Weights of a small transformer language model: MLP 256 SwiGLU, vocabulary 32000.
MLP neurons of a small language model. Each row is named by its layer, matrix (gate and up: input weights; down: output weights) and neuron, and shows model dimensions 80-175. Each number is 128 + 32 x the weight over its row's rms, rounded and kept within 0 to 255. A neuron's up and down rows have the sign that makes its largest values positive.
After each neuron's rows, "fires on" lists the tokens most often at its 100 highest values on Wikipedia text that the model never trained on.

L8.gate180 [112  90  66 124 162 145  91  88 206 133 122 149  89 139 153 167 117 122 139 139 113  83 127 169 157 138  75  72 133  69  68 103 125 180 164 115 133 116 135 186 111 146 176  81 125  85 160 206 115 141 135 133 162  98 137 144 117 139 201 142 142 151 146 100 110 176 100 176 113 140 165 107  61 134 170 106 145  79 139  91  86  66 127  68 133  84 163 147 119 144 129 178 125 130  79 150]
L8.up180 [144 153 104  77 138  87 136 126 185  96 107 141  99  90 147 111  91 145 145 171 148  91 116 146 161 135 163 130 161 192 130 134  97  89 140 135 183 123 151 141  70 141 108 121 226 149  89 100 134 129 133  80 156 126 102 167 147 117  96 134 107 161 129  89 177 145 148 169 113 160 164 127 139 120 110 126 100 114 108 140  81 142  78 150 110 160 155 127 102 125 120 171 100 126  65  70]
L8.down180 [147  69 111 142 110 182  98 115 132 190 142 135 116 157 178 130 140 119 120  68 113  95 169 159 110 131  80 110 104  57  74 142 108 152 110 119  62 103  74 131 177 131  95 151  38  88 176 219 101  59 165 112 110 121 160 149 160  99 139 128 146 128  84 116 120 121 205 178 138 186 138 135 118 127 163 116 164 182 148 101  99 120 133 122 161 116 159  73 139 107 107 154 130 110 122 130]
fires on: " was", " is", " ("

L7.gate124 [ 81 108 104 170 149  69 142 127  96 131 158 158 114 131 151  89  77 148 156 138 151 135 122 139 158 178 124 124 216 100 159  89 132 170 174  95  74 157 131  95  81 164 164 168 131 127 143 126 144  70  81 114 147 146 105 117 140 113 130 140  54 176 124 110 110 103 125 152 113  78 172 158 126 122 125 144 146 105 141 114 156 120 146 129  77 156 112 119  48 118   5  69 100  96  35 153]
L7.up124 [ 80 107  87 110 162  79 137 126 101 148 118 132 160 180 143 100 114 161 154  82 176 151 112 170 154 150  64 140 149  82 184 122 147 123 169 160 135 145 151 149 132 155 132  92  98 183 118 119  91 141 163 117 116 163  75 133  88 180 124 102 131 217 128  64 180 119 104 126 167  95 182 111  98 157 110 143 114  80 121 105 175 111 121  69 121 126 116 124  93 139  62 127  84 113 134 139]
L7.down124 [127 120 169  39 137 119  94  56 126 165 123  84 121  94 117 129 145 133 147  72 162 169 118 124  97 122  68 116 111 132 157 161 139 107 105 181 172 104 142 173 119 127  84  83 133 149 110 102 129 133 161 128 127 128 126 113 174 169 152 145 183 171 133 103 148 134 111 169 132 119  87  90 113 130 166 115  97 145  46 133 120 174 113 110 169  99 135 195 129 132 204 155 155 133 206 138]
fires on: ".", "-", "/", " #", " |"

L3.gate137 [127 117 107 141 108  85 180 152 155 182  79 152 119 132 175 124 100 152 119  44 107 184 136 145 168 156  97 151 119 165 132 165 136 143 157 103 141 141 114 128 113 139 183 146  90  87 148 120 138 129 125 128 139 176  67  96 121  88 131 138 212  56 122 166 186 197 111 189 142 114 122 146  48 147 137  72 127 150  76  93 132 195 168  94 142 139 113 126 177  83  82 129  96  83 173 149]
L3.up137 [144 148 172 151 146 120 174 146 120 135 146 149 129 118 106 139  68 174 179 109  98 168 158 163  60 146 135 126 143 107 155  98 131 144 160  75 181 129  89  99 152 152 155 122  74 101 183  97 134  83 132 118 130  85  78 148 124 200 102 102 118  92 103  95  90 128 114 130 123 120  69 143 147 131 108 159  89 129 169 111 105 205 116  94 144 133 132 125 123 127 144  86 170 123 106 151]
L3.down137 [113 185 118 138  78 139 136 143 138 127  92 200 111  93 118  94 135 147 129 153 107 158 126 115 116 138  73 135  55 198 144 163 131 181 147 110  90 105 157 100 146 169 121  62 107 148 161 186 109 177 116 148 141 102 178 134 131 137 164 177 203 115 112 175 126 150 116 146 138 167 116 151  76 170 133 125 113 139  83  70 125 129 138 156 138 136 161 104 144  58  84 114  82 130 187  99]
fires on: " that", ",", " 22,", " 14,", " 26,"

L6.gate27 [168 137 140 122 172 130  62 141 108 110 130  95 102 142 183 123 127 139 114  96 132 133 157 142 148 135 169  66 158 112 178  92  87 159 137 107 135 144 123 140 110 151  86 138  98 140 119 170 146 156 147 118 102  65 167  90  92  74 163 166 162 126 182  77 182 136 148 138 133 144 167 162  65 175  81 119 131 169  99 113 159  79 135 106  89  54 134  66 150 135 150  99  67  78 157  64]
L6.up27 [170  92 131 121 174 154 136 169 110 105 102 172 120 104 137 102 142 123 119 139 106 134 128 123 167 114 154  91 149 145 162 102  75 129 127 143 134 155  95 180 132 141 164 122 196  93  59 128 136 102 171 106 159 103 140 167  80 104 109 136 144 166 171 112 120 145  95 140 107 175 165  96 172 104  87 110 111  90 129 122  39  73 169  96 119 115 146 128  76 176 120 142 144 154 112  96]
L6.down27 [ 94  73 150 105 111 127 166  83 130 141 138 112  96 162 131 176 120 136 165 132 145 117 103  90  74 116 100 179 115  97  34 119 162 162 141 125  82 102 125  87 126 147 107 134 113 115 213 155 157 134 108 163 188 148 175 143 158 148 120  80 141 111  56 168 121 127 191 135 120 110  81 141  90 142 179 144 105 163 135 173 138 205  86 122 176 164  86 134 129  87 135 125 155 104 121 150]
fires on: "'", " and", ",", " was", ";", " ("

L9.gate28 [136 129 113 147  99 141  83 105  70 160 133  98 162 162 129  77 156 179  89 154 150  79 161 145 192 119 107 168  89 126 103 148 136 129 107 128 107 126  94  75 169 133 105 167 149 181 131 145 149 140 128 149 140 147 120 142 114  68 127 133 100 157 164 152 110 179 142 141  95  89 120  94 157  97  77 162 176  94 137 199 107  92 151 185 102 135 154 135 115 146 179 141 149  86  83 158]
L9.up28 [ 93 123 113 105  58 122 111  99 135 124 104 147 126  96  98 155 138 191 139 129 100 142 127 169 131  61 127 178 125  87 128  78 157 143 140 101 138  62 121 143 136 109  80 118 143  95 157 117 118  93 131 172 140 119  88 149 145 150 148 102  82 150 106  89 160 154 124 104 118 110 159 121 197 143 122 128 127 122 119 158 144 206  83 205 116 112  69 138 139 163  90 120 130 133 136 135]
L9.down28 [132 104 117  84 122  68 124 109  89 151 164  93  91 144 135 207 115 132 137  98 125 155 133 114  89 154 118  84 145 198 170 113 136 123 169 172  92 149 131 168 133 166  92 157 107  86 180 133 168 139 187 122 174 161 146  91 133 174 154 117 138 102  40 105  87  92 161 160 118 139  94 159 164 162 178  96  91 157 123 180  74 165 104 106 154 126 102  94  82 120 108  71 116 108 131 115]
fires on: " |", ":"

L3.gate21 [ 70 119 135 105  80 129 111 121  99 121 186 107 117 166 134 155 163 121  90 144 149 123 111 120 148  97 127 105 111 145 107 169 113  91 125 136 120 125 156 187 169  97 169  97 147 143 108 126  89 172 111 167  98 167 133 145  89 134 123 121 148 180 145 112 128 177 113 101  74  91 171 118 148 116 138 124 161 114 157 154 139  87 119 130 131 187 128 109 132 162  77 109 148  91 187 154]
L3.up21 [135 148 121 146 135 116 145 100 150 152  72 112 125 158 123 123 114  79 116 152 214  91 171  62 137 118 174 114 183 165 130  69 129  45 124 147 112  96 139 158 170  77 104 121 147  83 126 189 124 150  95 169 114 125 146 140 108 147  96  91 146 153 163 125 130 128 146 108 161  72 103 206 148 107 126 128 163 137 142 116 168 108 134 164 149 152 141  96 200  97 192  85 111 143 119 141]
L3.down21 [154 125 214 127  82 120 103 185 149  97 168 129 113  91 117 153 102 130 131 109  34 131  99 144 128 101  85 156  55 101 132 185  85 192 115 101 156 123 105 134 105 191 146  95 117 141 150  77  88 117 105 109 171 127 103 132 143 153 197 108 121  88  95  99 124 138 112 139 146 160 150  88  93 159 154 108 140 121 135 161  71 162 105  94 150 130 105 128  76 168  86 178 156 117 127 155]
fires on: ":", " from", " and", " played", ",", "s"

L7.gate235 [ 70 161  66 117  66 114 113 129 121 147 140 119  47 170  66 178 153 171  63 114 104 125 102 184 160 150  88 133 189  74  41 148 162 162 133 157 136 116 150 138 141 127 187 169 101 118 136 108  70 196 121  88 158  71 122 156 108 111 156 137 141 142 164 102 131 125 141 110 105  82 186 116 113 137 147 146 135 109 109  98 209  82 138 121 105 141 108 183 124 138 135  88 161 148 142 128]
L7.up235 [110 142 134 153 145 133 133  99  62 139 152 143 149  85 136 112 183 126 125 160 152  78 142 130 180  64 143 132  99 132 172 104 119  17  76 115 166 131 105 121  86  81 115 112 103 119  89 142 207  97 111  73 145 166 132 159 101 196 135 100 107 159 157 110 155 141 148  69  99 143 123  90 151  91 107 131 103 129 176 165 102 114 157 167 117 120 106 101 143  76 110 186  98 112  87 115]
L7.down235 [135  78 103 109 129 157 134 102 182 165 164 161  46 115 145 116 133 136 117 134 131 101 124 115  96 185 145 111 103 102  94 147  99 209 178 165 148 155 150 141 123 172  71 103 133 110 177 108 137 165 163 150 155 147 127  65 188 107 166  91 130 160  97 119 115 117 131 163 158 171 152 187 166 145 157  98 141 132  73 151 123 163 126  77 163 106 162  92  86 187 153 118 141 160 156 106]
fires on: ",", " of", " |", ":"

L5.gate167 [126 115  12 134 159  94 156 131 111 146 149 157  86 115 109 160 128 140 110  98 114 147  61 126 167 148  96 116 134  74 146 104 101 110 126 143 197 158 183 164 148 112 127 160  72  97 161 130 134 190 119  98 160 100 150 122 122 160 148 131 146 128 157 110 138 125 127 118 107 161 144 131 166 128 158 150  35  98 126 129 213 185 122 115  99 124  56 121 155  94 137 118 139 170 127 124]
L5.up167 [178 132  25 134 162  88 101 135 125 194 121 177 116 120 110  99 140  86 137 131 101 117  75 101 174 129 165 136 174  88 123  80 122 103  94 142 171 162 132 126  81  68 158 212 107 122  99 167  80 195 117 111 103  51 102 134  91 118 141 182 150 113 136 106 119 134 143 166 123 137  89  98 152 129 136 157  80 147 125 130 185 128 170 105 163 108  80 105 119 109 189 191 165 167 145  90]
L5.down167 [124  73 126  97 109 173 128 155 138 165 117  95 123 118 166 110 160 173 102 205 147 107 116 118  79 157 156 134 140 111  86  77 143 119 174 129 139 113  67 105 117 194 133  77 136 164 160 106 131  71 114 224  80 169 176 119 153  97 133  93 113 104 120 171 131 121 134 140 116 158 132 126 134 104  61 145 138 146  87 168 135 151 113 140 170 115 142 128 157 162 135 114 126 115 161 122]
fires on: "\n", ",", " |"

L6.gate221 [119 100 137 167 135  85  87  39 118 176 113 149 150  48 123 124 105 162  87 137 147 107  74 127 119 112  88  83 179  90 114 116 106 133 130  90 157 127  99 161 144 147 142  94 107 123  78 110 154 125 124 103 162 113 105 152 101 116  97  93 127 157 153 108 156 211 113 151 108 116 161  96 106 151 120 118 139  99 143 105 145 120 140 130 154 110 109 164 112 117 107 116 110 142 127  46]
L6.up221 [129 139 111 144 112 141 112 131 161  59 126  43 122 119 128 116 159 131 108 193 151 110 199 163 118  95 104 104 152 164 215 113 142 103 115 143 127 121 124 125  82 160 177 151 164 166  59 186  80 150 126 128 117 126 154  95 137 129 142 146 169 227 135  83 142 128 113  99  57 144 147  62 114 129  68 174 148 104 119 181  61 136 106 133 108 118 162 113 124 167 122 107  99 112 137 113]
L6.down221 [ 68  80 150 108 143  71 136 161 158 168 177 187  98 143 117 121 128 152 150 105 134 110 102 173 112 112 215 120 102 141  54 132 131 139 104 123 156 166 162 152 175 107  75  60 118  95 179 111 183 110  96 128 137 147 136 163 148 141  89 154 140  54 128 141  75 144 143 136 155  85 146 162 166 102 182  81 119 184 131 108  91 172 144 130 171 144 112 130 146 130  99 176 118 126 140 126]
fires on: ",", " ("

L8.gate25 [107 145 118 127 129  98 130 205 148 118 194 152 117 135 153 170  98 160 111  95 181 129 101 192 180 151 127 140 112  39 150  79 113 169 185 100 146 135 155 145 116 153 139 139 116 101 194 131 105 146 139 147 104  77 100 187 108 126  82 159 155  80  92 124 147 128  81 131 154 130 133 204 153  89 144  81  98 167 136  53 184 138 138 157 142 136 140  83 100  72 133  87 175 160 125 122]
L8.up25 [ 94 117 108 144 146 150 129 147 133 102 173 121 143  59 139 147  59 116 156 137 119 146 143 105 120 176  93 197 138 145 103  84 142  95 216 145 140 112 120 134 134 142 112  94 125 125 242 128 166 118 139 136 140 124 161 119 141 136 132 167 132 120 128 167 147 105 161 125 157 125 100 104 132 120 172 142  82 160 216 100 174 122 115 145 121 147 115 143 116 113 105  76  96 162 202 146]
L8.down25 [127 216 117 126  97 158 123 135  93 113 136 159 140 125 117 178  70 141  91 158 147 113 199 103 145 102 114 104  61 112 116 129 148 151  79 119  97 164 140 123 151 135 149 160 170  79 111 167 111 133 118  54 129 121 148  90 132 113 112  38 122 120 141 162 154 175 103 111 116 166 156 129 176 101 107 103 159 165 159  76  83 129 116 119 157  99 117 105 121 205  96  91 127 226 138  64]
fires on: " the", " to", " and", " in", " –"

L9.gate29 [138 111  98 114 116 144 171 112 138 128 126  53 132 116  96 135 145 165 101 122 136 157 190 147 134 128 131 142 145 153 175  97 167 111 161 142 103 113  92 134  72 139 168  90 204 155 139 104 168 171 164 106 108 120 122 195 136 148  92  85 106 171 133  94 115 167 146 115 168  97  65 128 121 128 118 179 131  71 147 139 103 163 164 146  92 137 106 106 125 124 131 154 182 130  94  87]
L9.up29 [144 124 133  88 128 155  64 123 139 138 136 134  66 102 117 102 126 138 139 107  98 137  87 130 176 121 145 116 141  76 155 143 150 175 156 106 142 153 104 137 159 139 184 122  71  79 131 145 220 137  93 165 102 138 210 198 141 153  99 135 116 117 145 178 135 125 192  60 120 104 149  82  81 156 121 108 118 103 102  74  92 141 149 152 117 138 169 107  93  88 129 146 108 116 167 157]
L9.down29 [153 123 145 120  74 108 118  78 128 135 121 115 127 167 140 179 130 130  95 111 152 112 109 110 162 105 153 118 154 173 130 145  77 114 148 100 156 123 161 143 104 182  94 101 124 124  72  89  89 117 128 139 161 101 136 166 118 135 136   0 127 117 206 114 150 189  90  90 141  64 126 101 135 103  69 163 151 151  93 112 114  97 200 142 161 135  94 104 174 130 195 173 156 149 124  93]
fires on: ".", ",", "-"

L6.gate118 [102  66 152 134 103 129 124 124  90 147  90 143 166 128 127 109 143 184  91 149  94 111 103 123  68 116 134 119  95 104 153  69  97  93 112 134 187  93 190 109 152 140  51 171 143 119 146 111 116 118 128 165 157 142  88 150  94 145 187 114 133 103 159 159 127 151 169 140 101 141 125 125 112  81 100 203 147  73 110 211 152 114 130 171 131 177 101 112 172 178 148 131  85 116 140 156]
L6.up118 [142 139 101 166  68 138 109 142 173 117 119 120 187 122 128 142  90 163 107 200 161  94 165 125 151 115 160 130 145 200 130 115 104  75  98 113  96 126  63  90 122 101 144 138 182 156 135 154 138 147  69  89 122  89 164 155  98 104 146 126  91 172 122 136 151 157 146 151  51  52 151 132 140 138 136 109  85  99 153 130 155 108 156 129  71 118 184 107 123 170 134 125 154  97 104  19]
L6.down118 [ 96  54 180 139 136 123 164 130 113 117  98 166 131 114 132 121 151 133 120 113 124 131  83 116  69 139 122  96 108  79  98  87 156 142 119 155 160 140 189 110 128 140  92 119  93  69 171 113 168 140 190 139 151 122  88 120 122 146 171  91 123 106 116 154  71 137 183 115 127 202 118 183  98  85 157 150 131 110 100 176  96 135 118 159 155 155  77 168 170 147 171 145  82 155 133 194]
fires on: ",", " |"

L14.gate147 [119 127  89  98 121  48 121 110 149 156 150 118 157 120  95 110 142  93 114 111 124 110 122  63 105 159 136  68 150 132 157  78 138 112 121 110 108 126  97 129  80 118 152 125 117 167 174 101 134 144 120 119 181 113 177 122  95 181  82 178 119 163  79 124 135 115 109 195 133  28 121 127 104 113 141 106 108 145 104 187 159 143 213 152 136 115 142 145 138 138  89  63  89  94 136 110]
L14.up147 [ 26 148 108 124 153  96  99 131 124 146  97 138 117 163 117  77 139 107 114 175 185 110 117  71 127 159 135 122 160 145 112  88 124  88 134  90  89 145  75 116 123 139 129 113 106 140 154 116 143 101  98 144 137 107 170 131 160 161 141 146  65 149 133 173 121 110 142 184 175  66 115 147 133 147 189 185  61 142 102 207 131  79 144 119 137 105  85 197 162 128 155 137  93 126 128 123]
L14.down147 [114 142 164 140 114 163 100  73 145 129 146 105 159 161 153 109 138 130 165 168  41  83  98 135 145  88  72 140 121 145 123 124 131 147 123 120  71 121 126  86 104 123 119 179 126 136  78 114 153 112 175 158 130 137 157 130 156 142 167  55 127 125  94 145 178 122 159 143 140 200 150 202 150  12 112 130 148 135  90 132 241 105 113  84  86 203 154 145 175 114 122 118 174  85 113 158]
fires on: " (", " ", "-", " \""

L9.gate80 [140 108 176 123 156  96  77 104 113 182 136 116 217 141  91 103 105 102 171 148 102 129  77  84 113 125 117  97 169 144 112 104 131  89 110 168 115 115 143 135 135 119 185 173 115 167 137 103 188 101 127 132 146 144 122 149  89 172 123 100 115 162 156 114 125 146 123 120 138  54 100 148 143  98 147 132 130  99 141 104 136 170 156  91  96 119 145 134 162 138 166 142  92  86  68 160]
L9.up80 [112 103 142 172 162  68 157 149 114 130 139 189 129 136  92  54 151 117 107  95 125 155 100 103 114 153 117 138 152 112 128  78 167 116 162 114 107 152 132 104 154 133 241 163 150  72 136 116 217 124 150 147 144 111 129 149 118 149  91 121 129 148 112 155  74 118 192  97 181  76  96 135 160 149 142 158 154 108 119 126 153 168 173 135 139 119  73 121 149 137 143 127 151 131 117  88]
L9.down80 [142 141  86 127  84 179 141  69  99 141 139 134 152  80  95 218  81 174 131 128 198  87 122 148 138 127 122 143 171 191  96 136 122 126 131 150 120 129 121 176  58 111 115 149 116 127  79 155  92 127 147 111 156 146 171 118 103 126 120  29  85 101 131 127 132 152  89 157 144 156  86 106 110  70 111 129  74 175 174 114 151 110 137 164 128 137 131 188  44 110 102  96 152 192 147  88]
fires on: ",", "-", ")"

L12.gate32 [155 163 102 155 160 129 127 131 165 131 122  94 130  92 162 121 169  92  93 176 130 166 120  77  70 129 169 141 144 129 168 188 152 103  83  98 156 149 145 116 204 128 102 152 167 114  78 132 140 117  58 154 100 109 128 132 130 146 121 126 128 153 100 107 103  95  66 114 113 151  85 152  91 199 133 105 141 116 105 152  82  80 141 106 113 106  95 136  98  91 121 133 106 177 129  98]
L12.up32 [140 139 112 130 131 127 132 134 125 113  76 142 127  97 128  94 148 106  99 135 138 168  77 100 131 137 126 104  99 129 137 183 100 164 136 113 204 125 165 151 244 161 108 138 139 110  88 128 139 130  97 164 100 102 104 156 124 188 134  87 145 156 124  95 102 169 111 122 150 176  96 134  49 173 162 129 140 126  96 114 109  81 124 110 149 147  89 163 106  82 115 141  88 165 119  59]
L12.down32 [ 97 124  90  89  97  94  97 154 102 163  76 128 128 159 103 122 119 144 119 140  86 140 111 151 212  55 134 136 152 113 112 121  85 148 178  65 153 168  93 165 218 135 107 110 101 107 164 100 122 108 173 128 149  89 120 151 161 140 161  83 166 110 183  73 141 226 110 129 173 110 104  97  91 175 143 141 129 150 129 108 109 135 165 106 136 131  85 123 156 157 132 150 146 153  83  91]
fires on: ",", " |", " 12,", " 13,", " 9,", " 14,"

L9.gate76 [110 164 119 126 124 146 145 117 140  60 103  85 103  90 160 150  76 155  60 129  85 188 163 114  86 131 164 111  86 146 140  82 192  92 153 134 157 125 148 152 147 140 149  80 153 109  98 115 210 130 111 100  96 148 160 141 168 108 171  95  66 114 165 131 155 170 130  91 126  95 159 123  87 175 148 109 164 129 121  86 134 134 180  88  82 211 135 119 160 110 184 157 112 113 114 137]
L9.up76 [153 126 108  78 135 107 140 128 149  80 115  80 112 143 102 142 121 220  95 111  44 151 182 134  72 144 137 131  97 155 170 158 194 128 116  75 127 163 115  88 155 142 123  95 136  82  57  58 172 103 102 154 132 130 114 179 210 169 120 122  97 120 160 114 138 163 102 109 146  54 170 151 169 165  98 119 158 150 169  97 132 131 149 104 156 125 118 145 105 129 160 167 154 113 137 198]
L9.down76 [157 114 136  78 118 130  89 134 120 105  97  70 123 173 112 131 132 168  74  86 133 104  95 111 164 136 129 104  85  86 109 127 171 150 198 133 112 127 117 126 135 117 153 123 114 128 122 101 106 176 131 108 132  95  92 176 121 144 156  69 130 145 148 119 112 221 131 102  99 103 142  95  82 159  89 128 144 148 122  84 159 139 131 124 135 138 134 158 171 163 147 202 146 108 133 118]
fires on: ":", " |", "-", ","

L3.gate248 [106 115  48 164 123 108 162 166 103 175 165 132  88 170 111 119 162 134 110  97 117 182  92 170 134 170 127 197 164  80 149 156  99  91 119 142 141 109 153 131 155 145 150  87 113 133 146 155 167 138 105 117 102 123  82 138 101 145 117 141 149 105 107 115 147 146 133 124 128 103 182 161 195 141 120 105 110 165 139 142 174 107 154  95 156 115 133 133 127 170  98 150 181  96 147 190]
L3.up248 [ 95 146 138  92 135 121 103 143 114 101  89  83 126  98  51 120 119 162 137 164 142 168  87 126 143 153  73 124 144 112 137 134 125 144 193 112 110 101 165 167 173 168  55 115 171 102 194 118 146 196 106 137 108  89 116 148 110 143 126 180 144 146 155  76 145 125 168 115 185 160 123 120  88  85 108 125  51 123 172  56 124  95 190 159 180 128 135 105 127 146 172 158 159 125 202 120]
L3.down248 [111 173 206 136 126 158  97 156 116  82  73  93  94 114  90 112  94 159  92 180 143 125 153  88 105  46 128 119 132 151 132 164 138 172 220 151 112 107 166 124 134 130  65 129 150 104 160 123 124 135 179 164 155 136 105 108 126 138 126 165 107 173 129 160 119 171 141  86 194 156 114  94 144 109  68 105 135 102 163  81  97 113 111 163 163 110 129  98 125 156  88  81  85 149 148 121]
fires on: " the", " and", " to", " in", " "

L7.gate160 [101  94 141 145 138 111 143 118 121 169 141  85 128 147 141 131 124 158  87 125 105 218 186 118  85  98 144 189 192 108 150  36 120  77 143 144 137 160 125 106  84 151 192 134 147 149 104  78 182 119 137 182 152 193 211 132  99 119  55 148 152 191 115 157 125 114 139 101 127  59 163 124 103 184 127 125 152 113 126 125 130 110 139 104  94  98 106  31 134 153 141 161 134  99  65 142]
L7.up160 [ 67  76  73 143 163  61 115  64 140 142 198 170 189 105 210 130 184  94 130 134 173 158 135  98 114 115 140 156 171 118 123 113 153 106 124 147 125 106  72 117  98 130 162 112  86 139 166 156  87 130 136 139 145 195 145 139 105 146 102  82 197 138 130 119 170 141 112 156 142  88 117 101 108 126  76 184 122 132  89 100 149 204  93 112 137 100  90  60 154  83 102 129 123  54 117 168]
L7.down160 [102 161 109  96 152 134 116  58 127 122 147 177 121 137 171 234 111 108 192 101 168 124  90 162 150  59 137 110 122 152 126 145 146  84 114 143 132  93 102 184 111 157 119 106  82 140 122  99 103 135 152 115 109  66 105 117 158 144 187  61 228 132 141  93 105 142 112 179 102 145 143 132 145  94 152 138 150 104 105  90 106 129 154 103 157 150  94 108  96  94 138 137 131 120 204  80]
fires on: ")", " or", " and", ",", "s", " ("

L13.gate26 [113  41 160 109 221 110  73 140 161 118 100 146 159 114 105  59 150 151 149 152 100 127 112 198  83 153 116  68 128 155  64 111  83 110 148 161 149  99 116  53 152 133  67 156 155  78 154 141 171  62  90 157 143  87 115 133 157 107 122 115 151 124 126 115 114 130 134 155 101 125 116 203 105 150  97  75 153 104 149 116  85 138 134 150 168  89  90 140  65 163 128 148 190 138  49 114]
L13.up26 [155  80 128  81 157  67 105 110 147 134 114 110 142 121 141  67 117  82 183 169 107  45 160 158 165 143 128 126  97 114 113 157  74 134 121 154 179 103 153  97 154  92  64  96 199 126 178 183 125 142 125 225 161  91  97 125 143 106  98  96 108 123 112  94 152  98 168 149 109 119 135 131 131 127 138 113 187 141 101  98 109 138 123 158 149  75 125 142 119  93 141 124 154 137  86 141]
L13.down26 [110 114  74 105 114 179 177 140 140 120 170  96 150 134  69 134  88 127 103  77 118 164  78 144 164 111 114 131 100  79 141 136 128 107 144 169 152 201  91 142 113 110 138 111 146  84 160  76 152 151 152  93 129  90 158 147  88 113 122 105  91 118 197 105 143 107 170  92  71 129 187 123 142 106  87 111 139 132 139 104 229 102 186  47 143 113 130 133 159 132 121 118 172  54 108 117]
fires on: " by", " |", " from", " under", " to"

L13.gate33 [125 123 142 151 129 130 118 136 111 141 116 128 120 143 160 183 172 176  81 158 100 204 154 132 221 125 117 151 122 134 120 168 128 173 140 109  81 127  74 104  47 174 109 127 125 133 125  78 143  83 112 126  69 163  64 157 124  74 130  97 106 168 154 130 181 149 114 128  59 148 159 126  81 144 105 109 126 134 164  69 134 114 154  76 147 120 117 125  97 119 149 136  58 118  80  93]
L13.up33 [ 60  81 153 164  95 137 122 157 150 192 166 128 159  89 220 123 103 111  98 145 134 144 111 143 116  80 187 144 116 118 124 128 164 135 139 108  90 114  83  71  82  95 130 130  78 161 133 111 126 137 149 118 117 199  78 179 110 133  76 119 153 170 135 121 142 132 191 172 119 149 110 136 174  73 101 132 146  96 120 167 143 131 116  58 134 178 112 152 130  84 147 127  84  84  90 141]
L13.down33 [166 197 134 102 144 100 135  92 121 107 125 118  98 133  90 138 106 150 204  84 148 112  98 151  78 132 103 130 110 120 128 126 131  78 118  70 145 122 163 179 164 132  87  66 131  94 125 215 136 141  79 120 141  70 133 121 150  69 180  83 152  76 110 146  87 108  98 127 140 121  87  95 105 170 151 135  91 156 156 105  81 160 169 138 129 144  95  72 143 127 107 117 198 181 227 146]
fires on: ",", " that", " which", " and", " Dillon"

L7.gate72 [183 134 132 167 138 110 139 108 163  92  88  98 108  72 108  84 132  70 108 131 117 142 150 149  89 137 150  92 164 167 143 115  75  63  89 108 148 120  67 126 151 148 191 120 221 148  60 135 112 118  74 117  93 122 141 111 134 106  98 151  87 148 116  65 113 113 109 141 145 149 153 102 140 147 114 179 136  84 116 106 112 111 128 122 129  89  80 104 132 145 107 132 129 120 108 108]
L7.up72 [121  89 131 139 140 107 143 131 139 134 128 102 148  91 128 108 123  93 145 115 192 177 193 164 157 120  89  84 145  93 200 181 124 149 157 139 155 182  60 210 131 152 128  69 123 116  78 132 148 152 151 139 152 140 154 105  80 136 114  51 131 128 142  31 180 120 120 147 139 180 151 100  91 149  72 114 156  70  94 100  93 122  91 119 121 121 122 108  86 128 121  90 143 118 144  79]
L7.down72 [100  73 149 160  96 138 141 112  87 159 143 114 130 139 149 165  96 180 128 120 162 172 133 145 168 117 175 151  98 120  97 125 150 233 143 154 112 123 169 117 106 106 110 124  85 115 177  85 132 148 147 148 185 184 107 140 144 136 143  67 123 121 124 190 107 133 134 118  83 136 102 162  98  92 171 101 176 172 107 108 154 165  42 140 112 167 168 107 110 116 107 122 138  90 176 154]
fires on: " |", " -", " (", ";", "),", "."

L14.gate79 [143 121  83 142 153  66 136  99 107 124 181 108  82  87 168 122  76 105 176 124 145 149 167 129  63 146 142 141 127 155 163 128 143  72 167 111 100 166 108 104  53 136 115 164 182 145 135 157 199 122 115 153 175 153 186  93 185  94 139 131  84 141  59  86 138 113 135 171 158 109  97 148  82  99 145 141 152 153 163 218 138 115 108 146 173 120  87 114  62 212  91  65 110 128 170  97]
L14.up79 [153  82 134 118 128 109  63  82  92 122 142 133  69  89 148 109  92 139 149  92 125  94 150 154  55 156  81 154 112 135 150 137  99 103 158 134 126 124  67 156  70 141  65 194 148 140 130 128 191 162 101 143 168 147 179 120 122 146 125 122 116 141  81 102 185 177 185 174 170 109 111 104  76 100 107 141 171 110 149 162 148 104 104 106 191  97  74 133 111 182 121 105 103 127 145 108]
L14.down79 [147 153 165 135 137 144 105  10 125 140 101  94 149 146 107 136 161 143 128 106 122 123  80 239 135 143 122  98 130 115 112 122 132 143 160 142 146 111 147 187 156 145 127 110  75 119 129  71 105 151 116 110 185  97 119 142  94 168 103 207 143 104 201 129 154 169 139 100 191 126 144 153 165  74 154 156  78 100 107  95 162  87 131  56 107 123 132 126 214 125 108 183 106 144 143 150]
fires on: " \"", " and", "-", "/", " a"